config.yaml
num_hidden_layers: 11
hidden_size: 192
num_attention_heads: 6
num_key_value_heads: 6
head_dim: 32
intermediate_size: 576
vocab_size: 1953
hidden_act: "relu"
norm: "layernorm"
norm_place: "pre"
norm_eps: 1e-05
positions: "learned"
qk_norm: false
attn_scale: 0.177
bias: "all"
tie_word_embeddings: true
parallel_block: false
init: "normal"
init_std_qkv: 0.0361
init_std_o: 0.0077
init_std_up: 0.0361
init_std_down: 0.0077
optimizer: "muon"
learning_rate: 0.0154
lr_mult_o: 3.0
lr_mult_down: 1.5
beta1: 0.93
lr_head: 0.00791
max_grad_norm: 1.0
warmup_steps: 200
schedule: "wsd"
decay_fraction: 0.573
decay_shape: "linear"
final_lr_fraction: 0.05
batch_tokens: 32768
max_seq_len: 512
doc_mask: true
train_tokens: 166800000
max_steps: 5091
dataset: "wikipedia_en"
MLP neurons of a small language model. Each row is named by its layer, matrix (up: input weights) and neuron, and shows model dimensions 0-191. Each number is 128 + 24 x the weight over its row's rms, rounded and kept within 0 to 255. Numbers have three digits each.
After each neuron's rows, "fires on" lists the tokens most often at its 100 highest values on Wikipedia text that the model never trained on. A number after a token or word is its count.

L6.up171:132127142173155154116152128131099125105092140118119144138140098135135169147131128127154158127094146135106154110138116116172153141082136150125126129113147127097093087147128184144122148089079137136158074132133145111146128127197131108111155110160111130102139153124125101136141136128125104100111166125093122103127153114135145116125146135133138127193129135099132096088136096125116158153109093105141147129060165118110155152127084077111133137163126156116161140120141085151172133114113139079119191104136105091104107168143116136121131148099101137120097128114146118163111139143126077135
fires on: "z" 18, "ann" 14, "b" 13, "m" 8, "unn" 6

L7.up448:136119120146153120133101139145113104119083137107105111122130127178127183119079078126173134121081157144128115101140114179134151111083131158140134167085155151109138131140136145137090122125154133119165116095143146129145142127114126124113129100127090133066114159152154164150135115116101128108154056062133109125138115146161111159124118170105144133085154142130092162148162162117149119153115172102138129114086120148137149136135146110113118122144153115119126133128096108104164110132100126105165157102139142072110133081131117123121133153142117151137168146131159134106139153165151108154
fires on: "b" 28, "m" 15, "r" 11, "i" 10, "n" 7

L5.up14:103167146108115115132108159138126112143146176152117130176133120096134111146103133133134179163158131144091133159133113169079155142171101116078125097128117124163135140117120152146129135118140166140124143153146170120122175128099129178133087157130153174114122133127149103094098135124093128121165145114157137140120126075126087127165088142120105176146101119101107116179122115156104141097128107118144115105119113135112134115137162135128085141149150140140135104121150131114143148085119128096131096156128110114150133108089128076111115071106135091155094158125130114072145127150118154089
fires on: "g" 35, "r" 13, " New" 10, " C" 6, "d" 5

L7.up535:105085127132125110137111105137135143129135141132126131142116139126147096087167164169135121156149122147073122133102135163138118153131071156148086108154116105153114159071128094141157119119118151127148136149139085117136149113139126133121139093128167112141118106124162128130081141178122080102200095167110116151154119081116150092134110127113159125161128116174105100145135103117075085117154139123147107151109157132147128097107089141145112143164111132115124171157105066108141137146181161149107104117162101089131108127133109155117148143134150109101134138120153148121109134112131123137
fires on: "m" 20, "b" 11, "v" 11, "r" 10, "it" 7, "0" 6

L7.up505:122108108135047135132087140140157116136126119110112182101120155125107125161141104108114117167126119105132111145127109115109124149114124091133138104120100161101110089135155142125134156151133108134103124110122139117121138112169100111136119201166110135090172132095145162153140128154123078141157107093134079144122123139149126147130165136171166151114167132138124119178167127139146124107133115146086148089128124165145102131150096126120113112108112119112157101111148144148133114091158196134131118103101071127110141094156122178095129114149117123123193146126144130118130099132107147152
fires on: " in" 17, " sub" 12, "ol" 12, "b" 9, " n" 7, "p" 6

L5.up556:110162154080138128127134134124104144131140177128115164167106126148124100139110123114189165160114134103135091097138067087147092146124133095114092154146143136132139137126160116135140133142157128156093123140128118132098162099116126114135073118134134119153112124151114138117126141158113127144137124127178126156136131147144094145170096132100128099093095147077135160164133108136117125136110104101148168101079140068139125134135138106086133169162191148113166113151118108129174141138139106130111124091136097108186159086139113120132158162129101109126116155131106121149119083131118110135
fires on: "ad" 20, "st" 17, "t" 12, "c" 9, "g" 8, "d" 5

L8.up508:128107120128156123120125137177114129126142136125100149127145121131153116158073139153121154159130082123113097148147194146143107127113099089139107139113064105110147104112157150108147118176159137084161147134136148108122131117143125136187110091137137111143122141088115159093118111150104106110125102142113125154135139183137108140109145138094118128071150105103111148109155097131139121088147119079162161110133155152116160111114181112128141091177127144200136150161091104146119146140102128138099140106148104136128122135119062125136115125148131111151131153122109134127149117106142082131
fires on: " to" 19, "ly" 17, " also" 11, " not" 7, "ten" 5, " may" 5

L6.up236:129098131100119118098144108145174119081090119125146136131130111140095112098120142132164150127167126104163093112138105137161089124111125126109113142129164176131068151099139130086115146102151123071134129150105143160182159152156119139143107151133149178100137114100104117094111094141101119144099170158101155106171083143105187088139128130121123102139093156145117132138128154114106114139118141120149148095176081109139153134139112135116118165103153137123124132189142144134134099125104124122097105169111127140116132117161119166114146142130169130078102121147148141101138146151119136108
fires on: "est" 27, "em" 18, " c" 17, "id" 8, "ater" 6

L8.up368:116172128165091128096118090109086116144109098126134120111090142112105141151160114144152148101129126167097102130093112158116133099118116096150099117135104172122124136145117132140112128178156138127144125141106163179126090131157152150136121111148142102086136102117126130159160145120155127170146122102148168128122081151096169145109141101152121153096121166111113145113077159125111149124154145146129115125102094149104096097160101160094110096166156154149104096105158100097146137140141142098127133163116136117131135104148124153140084145103106185089163132134134114071126163130153142119
fires on: "l" 19, "e" 18, "el" 17, "ol" 10, "ec" 7, "r" 7

L8.up556:112150136150100150125123079120123151141147154129105131114144131153162162156119182091132087171129117149142119134128138076124102195103148097098117118171140121167161136088127121096112129146154145096128125124134137132140162124114119128160153126131133080187135133158106119095113136114090161101123112111103119104073104125136140128064142128092124141094095071130133143141130142113138134129117110144106113135119123118131087113166168164113171146123151116122087134130113146087170107101161088112127151137136103163101153134172117157129134111153141134108143137148150108128129170095140090151
fires on: "m" 15, "y" 8, "h" 8, "ter" 7, "er" 6, "l" 6

L5.up221:135120154113127163145109115163126137129113090150110171150139128130126153103146152124171122174128103124102121107125119098127095134112143126092138129154157111134165134133083127119122126119114103099112119105124133133150132110136154116147127138133133130141115111106122170183144094112145099168143106117095121104097117151104166131145136121108146103146149127107135081115117115123133158154140147143115093120135108173158126149118049146146150124103116123153160141141106146173128151073120154123142126130097048142122188134114100135100111112172083103142101131106128118158146161190053152132
fires on: "ent" 25, "c" 9, "″" 7, "p" 7, "ment" 7

L5.up505:141122120096111129138157079157110152124127134138118158119085099116144099107106134125127076134096161110112163126112095126106134115149163138119099089135131109134096125105161151116115144162154109137115127107145095145157121173121116134143132162133094108124136086110135166142141134157087114122107123122149115066066131174143143141132129146116165153133110098138121116122148150107156136163134108168088135093090134126096123163101150092116117146151105194151128117128140141123155174157111158144093139186079144076164145149141120086149122132136131128148129126152146123138162135115073129148
fires on: "ing" 24, "p" 15, "al" 12, "en" 11, "ian" 10, "s" 8

L7.up301:143143173162108118136174150162136151104110138109126170116142150106118136142109144150137136116083111164146110097147101107160083109146102099074118098136113172139099195119131105077150149134140097120141184135097126132133093099138119162121101129089117164116085133087084112120100148105123125158099131118103125104121114116089185172132139110114159136123104124144124149108115172119097169137141129151166154103121137119110098123137128138100108132144126128142121114110176158132121147176167068116146151117163102125129090129149139115110158118135110141108153133143136106139142155134107152138
fires on: "al" 16, "ar" 16, "en" 13, "an" 10, "in" 8, "il" 4

L7.up307:120145148129130109123127138134100139150127109115118122133130092163081132106114117113130086164139109132128138174102078114043109166117142120148142171121099113109112107187141132116161117167132117084125142123148117109144147147173124140131127112163118129149177129105124121149108159139085149109139111151151185108117122173131129109153093120052114131123064150106129110102109105123125116100129129122117122129124143143135051139136141154124118157134125121139169130127174146137142142151129127137106145183142097097107109104163085115121152170109140144152145130132123124117105134180123109129
fires on: "ar" 39, "b" 12, "ab" 9, "r" 6, "B" 6, "n" 5

L5.up233:117095146142131121160105141135169121083120129086155125124109143136131127109169139159094139091100159125138073055117138138094135098107124156143131167125122102130131142132122096099146145104170134124148142152158173140100118119125106119146160128154150118140140163120124127095122083155123114104130056155084113099119120100098144101090161129162139130132125135144163119088120141149122147113114116154096142167092145149146114116138119129198139125105137118080131113110131146138158179138143148117167152144130118152144111111157117138145172095114165124145127088101078108119139121165157131121
fires on: "re" 43, " ro" 19, "o" 12, "ra" 8, "ore" 4

L6.up157:116162115146122170125159103108118128115141131124097102136146156175112155112108124137128085140153127138133163131113114137121149096135166080120075107120142140127141146120152111084151124165082114114144138156094131115147113136093128170127122115166136126150109125155197153148170142122093112141106158082148155151087139142094127146095144124134124105129131102158115140116116096151125151122140114148181085120116159146117136188157121142070103141090095094145111138149093137119112083148172106112120109144086095123107144125165126108136117157161132177136137131119158097134130138113090098125
fires on: "p" 13, "ot" 13, "ow" 12, "ing" 8, "y" 7, "m" 6

L8.up14:121077136143133076130130150158123129143131122109148155169127137124096115131137111160165135130164143090144117114071121151123119168132139157144112141100138141137138161160130064122175123149114122084153114110157156137114095111117069127143116103128108112102103154159135156142098147128113137132108098113116166117150167113119124163119153091118111134096097134104141098101134160137139135102139128162113096147152087102146136126125166086131130185148083106169141088113108147117169133134072110122114123161102124135098126075118099132128152126158120146127141134128093140139134173177089120139
fires on: "ar" 20, "n" 14, "r" 14, " w" 8, " " 5

L6.up203:095133119107109145109112117097149157117161154126134174112160179118123128133106146133162124133135098131156141200160109121146134126122172146160131128150127153128170147150138122151139114132121103105093077116174126131111135091091140105117088148123161133117113104112099106121104159059131071117133075131102115159156126128143135131105165125158113090119154140159134146096140141149126092114140115133115108097110097113138152136158105096106112129129126103173144132133114125141157127122179125148133139063071114130125132120124133155119151099128132158129164155140144130112120112148149048145
fires on: "b" 22, "p" 12, "et" 11, "t" 10, "l" 8, "ot" 7

L6.up201:150163122102088114145190155142146124128143117121102163121098123106117147146123111080153112101086109163128156145151162128124124134146144086121114098104152103152114124179131128105119152126136113102082127110127123117130136155131147168144128129096136146105120176109106088131106091146147096093055113157135185116156101087139105146130125163130123159116134153127151186110108147103118105150120121146130140091070116125101131098123115108148157130124141133120151115167104126089155153103104104145118117131198138138103179119133156159157125113116140109133115135154130119156152085151124148121
fires on: "est" 17, "res" 11, "ener" 9, "ac" 9, "S" 7

L6.up447:134096090110108128126140114100142112105109149115162109105144142146108146154151112146120141128116123091136091124106133138129127109095178122129159161130156139124104160136125185105111132113130145127166126136166157108161113166129087143113148105090122102115090102146082077124157114146109146148148114168131134135103131135116125090096127127141130168127090109171156175155108145134118150149085072156177123076108162101173132076116127138106100076082131123111151134126109100152124134130113196128162131118140106114129159118119151146146152147121173144143111130127138089138137110134157135141
fires on: "a" 27, "as" 14, "o" 11, "s" 10, "ran" 7, "ra" 6

L6.up408:128104211106118076129073142110077089112147105157131137087136104140140139160119134161117146158144118141077169111169095146129133148140130130126117068094163137133101122097131169126129092100162192132127118167105125077108178092159143143117116121133132158128122120130156108161109159170120117128105116163096107116102085153126164169120160120081120144130114152151122098134116096115121131111115136126145151131122092163162156120163145132121143105149111153120114142141086143138119153126134127121149105115107132149118110116125106153154121117136100157110124120108131102113148143168124113113
fires on: "om" 14, "out" 10, " of" 8, "p" 7, "ote" 6, "e" 6

L5.up257:115121109136159054125108137143120137118138100143138142140105102093130132146141096164165127169108132163109132094129138129068132135120109129105158129127131133144182138125158087183150102108154137123106113189144114131128105102111139124141167161118137132107185112091151107133143122143092143104093154098083119118091111069168138159140108127089144152123100163069136140144147113181138136179137133113127110122095099144126132124121148115127168140129122066115124125147119128161100148133110100137103150159137137142181131099127126138175137132141118120125139108142098133107120140122148099151
fires on: " to" 51, "w" 14, "%" 6, " Go" 4, "ording" 4, "″" 4

L6.up476:104176132143147143157128121103158125153136134101129152126104146150099108121177119146130198126121163193089146142126125112136123147190139090103098120129130136151136134122137130141156116133119141119177126124149166164097114130145151136104112098107116131140161110092126135131122105160112110108123139131133136064135130128119151120147111113153087148101111109093178122113098121094142126158124099114162098169099107131107110118105140142115160096156124147130126106102138157137152124061119136087116104114106152178140124096128134131146157170115123138095088132148153121072091082157130092116
fires on: "e" 20, "n" 15, "o" 12, "r" 6, "d" 5

L8.up410:107163113161125091126118110130146094118107124091112138148161108150133175130124104137173110108082131152125124126114095129120112138141111109164138161130145170148099133099169170131127176130148144106171144103117121156124145120140064110110123145145119139102096132113132107114124138092157175116118131168133130139157109134101168132148157101126128128118097131134116129125137107101108121140121154113144134081109127131151186108135145106110075128137129158114107142088070083101086141106158136115090093147126165122119162169174122155092083136122158150146168155116145090153154112107127141156
fires on: " t" 44, "w" 15, "n" 9, "m" 6, "ver" 5

L8.up19:113121127103134144149147128140144119150146093086150124111104065137148164143135147159137059148160163123111118128111136139160142116108117118122084071112121124104145188141133104086095159139136122141139072096137131175145147132119140136122090166109104138159136147145131144152150130138108119122092146148121083170112143180134163106152109145111172136160137090105140141161068133090132130093112144129120108126132131109112160157166164139135136113119116109125125105092122157097108151117099105101139102125157132116121100137166100142167132147119124133108168124147162103170142114124091108158
fires on: "s" 14, "ing" 12, "e" 11, " of" 8, "ies" 6

L5.up536:128107147134097168123104147078125123129091133161114153101128150152126136121130141113197134160135136120103132114089142124107100126095141084110110152150116142108150089137161107111127105091073179142122146187137117133129092117161114120157128178118124160103175144127092110131115132143087131139153127134133141169135140159125133148107135107107133158107125128127120134149070090123121109167092137146126163069084119138159087134160115136095137124125088142152131134147114127142122127120136094100129133141094127098158112102170181115136172087136140130138153136115166143133099100158100151145
fires on: " to" 20, " of" 11, "b" 9, "ong" 8, "p" 7

L6.up421:124117113159124117104110123161135093109119103145136142145139144124113134143158140101141146105098140106090143078123120106135121127075131147161144155130101156130137123153068115129142153074127136138120119130076135122129153123174085127088143122141124098189157134140114128152109135111079159202107147156133139121146146137119160133078161165122112131118146142134117128133056113162109143129138071160129122120072155111142168130137190136156158115103094145135109136188111112105112134103147127143123132103093148130074096134127117117129104121134107124110110146120164139133119132143150112148
fires on: "h" 14, "j" 12, "ak" 11, "ild" 10, "ov" 8, "z" 5

L8.up339:104138141156132170145149129128145096147112132131121119153114147111136155142095120152131124149120115143143126086069171116118111148158153107171162144167139120081112123119121111129149146116140148137142090135138155170130106104063122130152207107092121097123160136112109136167143117159114146157119125149125088071139085152096107145118114090121109158090148114163113167126146153130117133146124103141124147150100108126146118081111080144136116152118140116174165079138128086124128112139137117122121115141124130091152142144092136126118113161108088169149139158108112137082082141131153113152
fires on: " d" 23, " rel" 11, "l" 7, "n" 5, "r" 5, "h" 5

L7.up368:106104158112138112103143147152107137115132127129069123101124139141123139112132134124120131092103130132113156113120083120113168082139131150149162188104173121181136139151101113142154116126125118157139125172113085116144145090140156093090097118125207168152154126105148111117126116137117101118122104150120146148100096139125117149130146185145157125155123143145130101096103072173123153143132111154108164122100060151159147104106124138131132098129099136100154123161105151119164124169097131117129133122105147117120095121161142132150170129116113099128147140162109091145140095146121089126
fires on: " of" 26, "e" 11, "ew" 10, " Be" 9, " New" 6, "ered" 5

L7.up274:119126140113128165120136128149123110108115109115153141156147184144133126147126133120167133132144108107115067101082161116157173103147117108091090171128112100169134144148131133133142110130096164160119101094107140141127115143159130091124113159157148127181118119132135124136127156116128111119087158139128137081114092166161138080111148126123149132170137122152131135120130149084081144141184099120105115124129123110112096142107143103150112160164137120152149113102158134073124127116125177142112115145128125099156166122138088123071152141104082105161081107109102126132152154078126111121
fires on: "ac" 17, "ep" 15, "ar" 12, "ur" 9, "y" 6, "arn" 5

L7.up447:085147149113103139080114151161177139128136128102129132128109137126131129068123193129151178146129116101121148129138143152092140075088120131096141135125121134153085178118108112170169126145159165151156142102080153127139103094109109109120103152143126127166097111119108128131125132124111143104094112112140078119130088124133121153103156098123146185145095126126097107128129177173098103143175170132139139111104123144104159115112166103083151171116104123169140139121120158108121108150139150121152114116157130126121116177171119149112122145136147123121123140115100100142124129091112142127
fires on: "l" 51, "il" 9, "ep" 5

L8.up457:094168159129134122161130146080145120145182141122155114113150097127097150128106115113153111146145117109079102087145108140107177125123094090114148112150112066112166115131104117121123144102154108115160110140170182135118148150068162122113169134101118103125183120094119117177137138112097106136108120189138132124156134108130117088109074117149120123150123118154156165093150124129140097139136150137120155183139146146100125110151131125139137071095141121099133141174149116140119145119147135113108141149099116146106130136103112085179112118119130107118125150107143162120137148142149136136
fires on: " re" 38, "i" 13, "istory" 5, "==" 4

L6.up280:114131146152106148108117102070140146132149137177136104145120131130115108126117147137106118127160112137130119142129157120153156131121156188145177100132147140143125135128139130104108114128124109149131136123088130135093121147130121187153090144100127113086116118089151119143087124120108108177158108129127144137175109198084151093113118149071130111131171144157137105118115154180120129163136152142115146098103150154142104154157134094156114119157133050157129114094101162110084117110133136136141087100131140110088164137116095074135097123123093140131144122112128143154125140141145127100
fires on: "ol" 19, "ubl" 16, "l" 11, "in" 7, "iv" 7

L6.up296:165105131149105129124132169163105128159169142166134129128093152165123118123161140137098136113170126121111181146129136153140132123137115158136109180139168128163142106142189133082095119148111128135117122117113083128147139158144107105142100108162136167137131119096112129128130121131091110120146144148154073159103121109086122149107157103132135155149108147110113135082154127115076146128125103130134106080096126116142115096111117141141104141177081073128171112181147127108151143121146158133091097165102107111113127113152104136122107140145140126103063099118104107172115114146124122131
fires on: "g" 25, "ing" 13, "w" 8, "0" 8, "ick" 7, "ear" 5

L8.up531:132100126149148107112151121129103071129150107142156088067142122110110113119172103114109135135141116124144100133125145168116100143103130114116145151101089121137127096181098125132143144103172109125127109112109144101148109140128156150138117117140098177132100131134154076111083140100137129160131181171148138125106142162118132145113147153113134127115104161173179129170171146129107114126109103148131133138189136112132128089153103163086111113110137156151137102143107129116069142117121148132094120148171170114109105123186118108123099133135117145131095147164140130120141077116157106154
fires on: "or" 27, "im" 13, "uc" 9, "ident" 5, "m" 4, "c" 4

L5.up516:068158173112109154143149163148130134156149135125122150160109108129124111132131146102141113133121139110180095096105111111156131142119152113113104126137156134127124106094117085128129086145195113137125138109124110168132109158156130130161167142115125115081131089092142168145122125131111138120137116073117100120137143169169176139101113100138100124130131143171132134105098143133146089140117093157129115168114092097149097181115114102173109121174108119141126171144102121130154127117104139099124116108092117121160176126134131162116131155120092106152114167141131104147144166106092077123
fires on: "w" 21, " n" 18, "c" 10, "p" 6, "t" 6, " m" 5

L6.up129:101125090134160095108129184082136160122182111124107115157095151115125162086146175096127139151142109107196163146114110151131151113136168118099104147144126136115108131154134138086146126155125153148147099092116141111108123151111160118100105075127128119112145149122092119188123140084146144130153087128127135117175134161142144146129158137138118136108107139116131128098092113154112123133096118162118121128099100106119128116151100133098115164166140094095170124117097096141119159137161138097100124120149127098111181120150173135141104146147120129144132101164156109118103089134130109172
fires on: "t" 38, "qu" 10, "p" 8, "or" 6, "com" 5, "n" 4

L8.up232:119145144163103162131168128165140091158103093121149103124112126152118123147094059155157147108093087129107171161140141112163108145128087145086112134122137148126113153110104107148153153168132096084139114139151117118144126135160131115167102161144141108099146103109141092140122151091125134108165155140144112085137137104093155152104176109084106143126145095116138164124173112148109123122120137126149131167116137151122118087134130107129138139150147112101125151110092134131121148140094119112150181131184149131111089112145164110125115074069141148142148131097137104135129115105129175127
fires on: " and" 52, "y" 9, "," 7

L6.up316:134135100090126161155141129127139120101158202172129162125131111138152134159142140132138147171136126095125114100154100104104154128160143132122109121094104131090142116113132107136122117148139117137163126132163117169124143144111152141073106135172127132144155091067109085153091134121143118145139139126124169144157124138130081110051100163124119143130108077156129105129149113148165098151121092127155115124150162113157105099110143141112122120119146156137089110163121133148151112073111107134123112129115150149145100093113101100146174152147102132118078149138081136123146142143112110162
fires on: "as" 23, "o" 13, "at" 9, "us" 8, "h" 6, "est" 5

L6.up85:164130110080102155078171145111137104097150132159105083140096115118133123087142120117094141130136100134171119114119053133145141148153136128138129140107123153188140155137136146109109131193110114115128141168055115171110102162127089130108139144121081113108116093114126148125109143117129083140154147132097105127144128117122149155143146141104119158130136104138161102142147136125168124115123157084127112087127160156143142126133123163106158133156146123178119117104103140134079135126165150129124127121116193118128107135158070125142117097137117152124147138123157081134139139133122140107
fires on: "en" 13, "l" 11, "ent" 11, "in" 10, "n" 6, "old" 6

L6.up431:065098121142140135114118129113135126074133129103149114133093120136133128141106199141156141115120115149142170160151158156130166142171080094147142114120103138071103117092128178121112099153136129133146142078144136097153106109150100078163087134138143145134134138083118133116138120124100137119172136134110154121136139140123143107143136166115148130124120104174147145105164160123126111160150099123134141147111145115116108050120157134131111087149178122123086129137130154114139138129124142167130108130091147090125130143129148169147103099141132116159120128129109131131167110075124072139
fires on: " not" 24, " would" 15, " to" 13, " also" 7, " could" 7, " they" 5

L6.up251:121131133138134132148117124126166114133162139112119100084137102095079123098091111113135150108144142126132084090132119118160120093131119160148135114158125132147157102114133106094118176086205130125148158140131140118147182123120091082165143116154170148125128104147120118140102112131135130131154133138120173107179099147124155117119133136119127138088115119181153141129121150122110133137085167139131128149148133111135125130092139136135131101140073080108108123165111146136150167122075105110093130110136147129143155144164130086120132120157118110153125085098147177090114189139112083113
fires on: " re" 67, "a" 9, "i" 7, "0" 4

L5.up132:136165146098138150140127135111119097132131138147115140132145110105099147126112142106150127129110135151096128153116146127122107137114173094115153128121180107105116169157119125104129129089076123129136112137165184139113121137095101093151126181114167121131101148138148065154110120109101121159093160132120186109136150111087105165146104120099142139130111167119172161095109154181105122173112128131141085122111128132116165124114134095073175170140092137127151146136126159100150119104147129127127166171151127108085140105094095148097127139119107122112109128137114136087132157121172124117
fires on: "ed" 23, "ac" 12, "v" 12, "ar" 8, "res" 6

L5.up419:145129104084118111133133085109149089115137107146129126135100149138104129151134141168128120123080092135120170141153120117124175120117121132096108153099161136115156147123144104129141153124098155110120146152130144093186147065128145108132098135135097191138126111104176130167160121129121136121136098108138122147142151186106158162112119128130163122125129137112090132132117141120120108110167140100154117128104116147135114124167133149125128080204132101136082130116129176156062102163128131083119127149125118120130116102143158111120153098127130133115139114110147153131054154133090138098
fires on: "b" 16, "er" 12, "y" 9, "-" 7, "p" 6, "k" 6

L8.up379:119171069140110108107078145157114142171147129160107103105110129107122102106120071136134130162074157099103106117134145140120134188158123133140167131156177127118114111133128154102129113136127122114136149099089129112161140128117108190162111148096088106137146136122131093162088138107125121152088092141166096082127172156096145113132140154162135131102104144195126154128115142161108118133115149116162128095132114159110093098118123130106144101132146101126159139153110157098125151106130177122093125119136141101136121109140140140064121124132161157128143132137125129139107157142115129134
fires on: "ir" 24, "im" 12, "w" 10, "ol" 9, "r" 5

L8.up541:132153096160108153135105108135139117129151130153136158118052156124146122165132160107116133142085170148131109180129128121117145140158163107092137101112123111120129163151108119137131082138109120133166153147123104136122115093113107107149145138130123165123101111155076123137112121130161123142127145167129149131104147139103146130144112122159143085104093137119126159153120067142084128130122111143154101107108142117146125102151143146113110084124141069189163165148087090143097153151093125109136136099121157107136128091112156134085093112105143144125145128147133158123090154089184143158
fires on: "or" 19, "im" 12, "i" 10, "r" 10, "ut" 7, "ul" 6

L6.up186:114132161129134118149121162104117108101095101106121126166143070110147138129139198140142141140133116091101159118115142136105141116110172136112159136125110133138136120163102143132142137131195110108169128128102101153118138143147097118156157119161147115125151101142127126135082107136119145084136087090106142177133129113160117117121130153159089148184104101099115096140104127153113127115112155095135159102158090108137149099144122127149093123080107113154106106143133151130126114131131139062122102144110121116139189126129068124106120174132128170159140153111152124140129136096121157175
fires on: "r" 21, "l" 20, " dist" 12, " re" 12, "ll" 6

L7.up125:143118132113150109118089151135162137126144137159123096131134127121137119102127111185189163144136124102139121152139159137122180112111117108105109139108107130158112122116134111110095098143131153169105145113112134083154139098110133149153092134176169171067151141126121176130165087128141103142132110121127100108116119152126129119103138102098168113139114052117159105152110116156148100102098120141145094123120113129086128117150120148106089172156130117129138163110160153176163135132084151186145123133115121144122107103146163119098101138121131109119128165124130168084139093125104145119
fires on: " C" 43, "C" 18, "c" 12, "g" 7, " S" 6

L7.up366:128100121120128171104133151136154119116143132113104119132122088140151162143143143131130150096182096119158157104157120129156158135107114156147108137106133156156135099102119150115089093168121140093118073093113140127135141134093136159138128136181149179114108126105121117146148152172082096138099146114087115123124094133123141115089100115145112157127136161163087136120130116167102103102091163183137107130128120107176160120111131130128146125122111121130163117124100157069143091153181128139100116105147113122154144113116083171110115122090149125133141093159149141100127127188122112109
fires on: "1" 22, " of" 13, "p" 8, "2" 7, "est" 7, " c" 6

L6.up142:118124083164149139128120141150128120120137118121138107140108157127126148177116123136131096163112131109088093102163117165101119140129110156111132108116125158165126114122137141146162156131124140117130060114172137150150128096154139172131112078114101122115126132152106180111119165139136177146097121130187117075101110151121152119109133146167146152136118194172136141110100177139091101159088114114107117134077128104131146116195150115087117108101142115158102148118139124101140138129097133143100128128155134151128132101074095157141149139117127129113143142105125110124125115082089119144
fires on: "1" 26, "2" 19, "." 10, " dis" 8

L5.up100:142078164125131120098088146104126123129119134143093126124097145138080131097119140126150155091095128116119168182117126079119141122106134112132139180155093104079108110125126135144145109111130143149120134163121188167131103058133083124122087094142118098125166070117133134133111108096096159145091163144159113152136095129121127135132089148102133161154133114122161147165149155172119123127163164130135092127113116132134120151144086166112145138142130158132151132131102101104110151128152131138142153118146177128100140129150106103124118124150136161154137143175135091139107120092121159155
fires on: "l" 21, "ir" 15, "or" 10, "ong" 10, "red" 7

L6.up427:102127129143132105112135129122127142110092154142135129121156127112133087139156151160161098134171102157104129115110159106135128109135112168123151107161139123154143193134127084103116126098132081134093151115101101182138122161094102102170133099114101114081120157099098100120095143146116128121148136138133163133093107146120156104130143089148146103094109163111175116204151119144098119117138104144154136122140152145147108110121127112097107102136168142133126105152085116134141135112111122147144148167137137099141134105152145162103083179147124159098105160127167179084107118147141117116
fires on: "it" 14, "om" 12, "m" 10, "ough" 9, "v" 6, "or" 5

L6.up340:162189109110127121152140103088165139107137067107156126163100125135142119169126163131092086141127156128105097155124150164125132111115116168121129156170115137147163111100117099168104134144175152139128130107096118112159150129129075153154121125146170127162119152120150144147088125139134136140153105181100141138087116114074127138150101135160140066146105096129125107124133151118096110143123092133131128091093127084106112166160160141154093155121124122103120120116132098111147146133143117150074069126083142141125131167133109117132127118149156107140132102111147114134138107147129116154
fires on: "et" 17, "ight" 16, "ot" 7, "ow" 7, "ov" 6

L7.up92:110146123126097162117163145116121130106100135126108125120144142204142150101171076122115138148122126112125118152151151134064183133106139130150116143145108097095137115149160097147183119123146109149160133185162134142141130088113121136146144103150117136158083141120110118131144156104139157152101105108155060145115110147095162134111134135125111135107136152144129161140125117141113139113077136126120182069121128107103088144121101152108133114112088110145182097137093127127133086143171146167124104115122150122100116134109150096137159125131132133102157124125113151171129119103107121091
fires on: "et" 22, "p" 11, "ot" 11, "and" 6, "ect" 5, "at" 4

L5.up363:103113100117081148132156095172088107126110151068101132123116156140125177117147134116123130142117116150099121101084123115163125110141108116113144127139106138072128149092137148151122133158142168125134163145106154152149133151142103174144103141135109111136083140111154100131162125159115113117107156116147095171121139158133105121145145153155079121112123159058102117162111135134089122135105111131109124139123098165139118093142132181127124123147130141144092142168110104099148186152158134123079144150091126093121100146159169135124155137109131110093134122126138113143104137159113173087
fires on: "r" 19, "el" 12, "id" 10, "em" 9, "ect" 6, "os" 6

L7.up159:140162126103141158124133110162107161114168132149133127146157135159108107128139121117142145155127093112101076140165113107143140158146117140096144160181121130110137108137128110151170114103106144111192095115101110110139134120129117115143137094139112139115138160137094123114116132098110120153135124120119144124117117097096076079047128137124098164160132110095144147148113114131115160159118124153140127098140124106144134134143157116120124076149123143115153129171083084102150104053168130186137138157113107127105129086111158163140138132100099142128120156162149128167152123139106157104
fires on: "h" 25, "or" 17, "at" 16, "as" 12, "r" 9, "ov" 5

L6.up406:082155148124110152107161133095149106156154123098128100132134148136171144143147122139116165134121082072123165119099122105150121127142101148101152147143116156105115106129070121154169100143125148145101137096150118135121125137143142126145119160123144137110151130108149173148151109146156120174096131137115088077117096109104134150132085102132113175127158158160121131144130122152115133142140141081117152129086135116155128089121134166122144053107104104155162127128125146110162146147129101141111137114146138118125147110143114129142090095068127118111117119113161149183087135090090158168
fires on: " and" 60, " of" 11, " or" 9, "s" 7, " &" 5

L6.up298:108091110104128136090127124127165122130139136126152108150174096154103097119144098123154087119113125110108129143086131137150134143101125123132131101112124137161130163101168086142130088140103144133160103104130115094116096164076114136137132114159109128102108150162100149134126139151124089118165159112138112137126124113120126076112172125104147141148124121099171148171165102143126151128083113139122138105124147070170176118162142123134110124097134161107153117123112132102100171109165096136128081129147101124159093144150176155135127163124108136096100130129170178144153143118175100164
fires on: "at" 22, "p" 12, "et" 8, "a" 7, "ow" 6, "ov" 5

L6.up34:156129099150129151138135092083174082104120145129110103127110108136120130129147140131096088124164120137122139124118126133136172173128111153140143128140082101173160170103108118084143150137131141139131115095119124101149122118164119135117135091153157158083110119121143139101147108149111113119127144129101138124124134142152128086149115125109136125161120087084149138151127146132126081125159085098105134132141122140165178133135118170088085121124077164151097104168125118148072161112072125116128136107114178096095120117150174148139127123130138137138177112103179132112135146176137164108
fires on: "n" 18, " f" 12, "en" 10, "he" 7, " h" 6